From a checkpoint of a small transformer trained on Wikipedia.
Size: 16 layers, width 256, MLP 1024 squared ReLU, vocabulary 19827, 22.7M parameters.
MLP neurons of a small language model. Each row is named by its layer, matrix (down: output weights) and neuron, and shows model dimensions 32-159. Each number is 500 + 25 x the weight over its row's rms, rounded and kept within 0 to 999. Numbers have three digits each.
After each neuron's rows, "raises" lists the tokens whose logits its output raises most directly, leaving later layers aside.

L4.down147:526527456477466475521492475527507477521497536464506445485573527504511517475497442470532514477524522481503515490478483462477546528503505490512483485498484480438516499532520490479457507520504537517502534496503469487478504473488522501458508482508515545472541529467478479475540490479474455492465511532540434482505523584497560512515507480498502477488466521513509482507541467500499485497496
raises: "riculum", "lers", "tain", "ren", "ious"

L5.down297:503489481514516503507522520575459493499539456486518438522534496519501516499490448511456487471511475544448485520484524514483483470498501544516502488515523518486501522489485523506473502516475481485485490474478445451490490483473538482507476515469519481495492505493511505534526562510491493483495510532523501476476502530519451467433531472467517473543502534551489476502498517549501532504465
raises: "ment", "ments", "worth", "ion", " something"

L2.down918:501488450499493489477515496535515529514481546539553509504526500502501513510459502511540467521438518505485480493509470512496478537501491519501500489486489512537460467593500490512454464502519560518525560501528488456503540497477529474502511481485512486505521498459453446464543473501533510506506509522500475465552499521522496498516495485478538487502477443545477500501495489476484524483501
raises: "ate", "ates", " than", "ess", "(s"

L9.down42:488477544521486501536514459490477463522485428556517502487500490519522513473499525484455534517455492512502504495523491557519547527536451426511454490503513498483435459493481513529493496502525568499532486467471515494502457483472467459456464432525540491521502503489530525517464503473492485495505524507458493500532497504528475472504496484517459510510496510495495518467499543496490482493508
raises: "istic", "ity", "icles", "ical", "icle"

L11.down254:485492521502477491499527477474515536475486494500492464521507433488480524516475498477492529500492508491485500472483491558535488503469495513524519466506516541525445519471455528529536538558479479571498530494552509463488515520520571475457509497466514489484491474487461495502492483495501515510468509490537447489491483507458542498537459472501500550523505484512548512504464490527478474493508
raises: "ards", "ard", "igate", "other", "ers"

L13.down871:552456475479469555538526490504446527524517501504484493542509506478461524557485538480512462514469536515496502489499474538528471535512501473506484541491533488560525458507485510498492501490497506488525497492560491485488480522496526485490497460468530559483461463514522486505498469537511494500508523469508475444509490507493545535438504495494486509480505523488493525550500500510480460483548
raises: "23", "27", "14", "21", "28"

L13.down247:511453466544523486502481507454544453529487450500478513527516533496501493513481524506525512534507471515509508504505517519473531514524475458498486509514546541463505519480540455536499445525497487522523491506546506491513522497519499485522474503501487532516552489563530534494530470477510469499491506499517494492474480479512482486481508518516542470519540477479521485493478479533518517500488
raises: ":\n", ":", ":\n\n", " –", ";\n"

L13.down45:491591513507516526506473536479515481497459469484495502538505459451467529491495471460495506505482523549485525471512487529514486531482501526465495510540476504480488473508493483557470470496474470486523456495525517493494453484528461488518455529477522452464495527531499517496479510472487521480478532499501497495513490469499469521509519510448510495483519467464455508484495508503518467466515
raises: "ch", "ches", "chen", "che", "ched"

L10.down362:503509509534504498484467491526525499525487445489505494464513536490470515536507566515541479456504483496479495483458511518496546497502461494484478508528548507476517484506484538570522459508542492512498503518487471531543496460467458508500492503525511491454453526474469476503502475485505460493539503489493483486471517470518544523504480551516503485465526509470500497502497516532484529441538
raises: " ", " whom", " which", " that", " at"

L13.down326:538489504489475493478541481519526501504483485513498506527529440515504473514484491488492468537469465512496532524480505509485510532502490515497494531512499513483532495458520481493483406456465511471479487479492518471498496499505486496493467482480540514497541445500461489439502494492517495494552492519528520521491499515533492485542515447515473458456539503504501492496502476478481486541487
raises: ",", ":", "\n", ":\n", "):"

L13.down296:491544493457535496501531547513523458464517482503485487492505513499551525514506493518512541482500445528477472494482499505465505557511530494499487484502523527505486504509459478504502509515538523509519494511441484529454496525471537503491533480511467550476503510476515539485515459534506544500478522524519510485499496486509482507534512469439494485508502459467510509512511494473485498542532
raises: "ust", "ures", "oph", "aps", "aly"

L9.down485:484509526513509512501510465524506517502511497507483543462480481481495549536492569498505524479510502499537536501514472508495529495485528505475504458488499497487506500474508490538477488512482513445505468501543497530512495513478521506520529462519546491552477507482500474509516490559462522497469495522499493497552534489488463484452458471478517449498509510475510535496506532501490511502523
raises: "ians", "ially", "ini", "icles", "ial"

L10.down46:510502523516535540509491458532529496519505506487522498495506440525467536453489519511488509503478502536505537486512488473513497522524475569451516483502507488434502458469467466506508492488543503533506465487506481497488484488481491505495481492498511482515498517472535472490515485531472522483469520495531486558496471448530489530486462463505482516512508515555506526458472455546521523477494
raises: "icles", "iation", "ening", " time", "icle"

L11.down887:484518516520483466484495514518475471544501515512476478487502510505503513465515494516497513529516483501528534454474477526485500511524493475525516509464549521512525494521542550507482473526521467517502514499515491534540511498494479449551436526494505519514457542504479523509521494514544539493523514486485481466452495439491526501511469503519452509486502504483493506468527525524480475445534
raises: " which", " whom", " whose", " who", " where"

L11.down956:497491490502494508474511484508467509488540516459445482466486501520547517495474463532518467550522499497520470518507517462524510520470483506491506490492484518497481521509495491479522497530456475527469513512539530506499490523499507478546502484509480511549488529541518515495500504499482521466487527495517471541525452544509466512488569529514503547530511505531544494524497472500500520490471
raises: "ca", "ements", "ces", "iety", "ced"

L11.down662:483514488494517447444484518505506498528475510456451510521547518467482547483526465478484521485460537489494474527534468527475489506552498480491502480549511490496455467475498455478522521492485483490473497506547540506493467465484487475516531501477512525496500506492472500524482477508534511516485463492512530468490529495482482518515529497511550503522469509531501499482526517513508469498512
raises: "ched", "ches", "son", "well", "ted"

L4.down710:533519534476550498470525481534538498524554452511502487482466519519528504475529512517534478509499579541542496539509521475518519524520546493546490502523475500479529519475531510505509506513515471496526522502509502518503502503536497483474536517461516468459421473486502468526460490501519512512465529486544503513514548466512461494502467514502514507469441534478497527465465481476481509498537
raises: "\";", "\"\n\n", "\".\n\n", ".\"\n\n", "\"\n"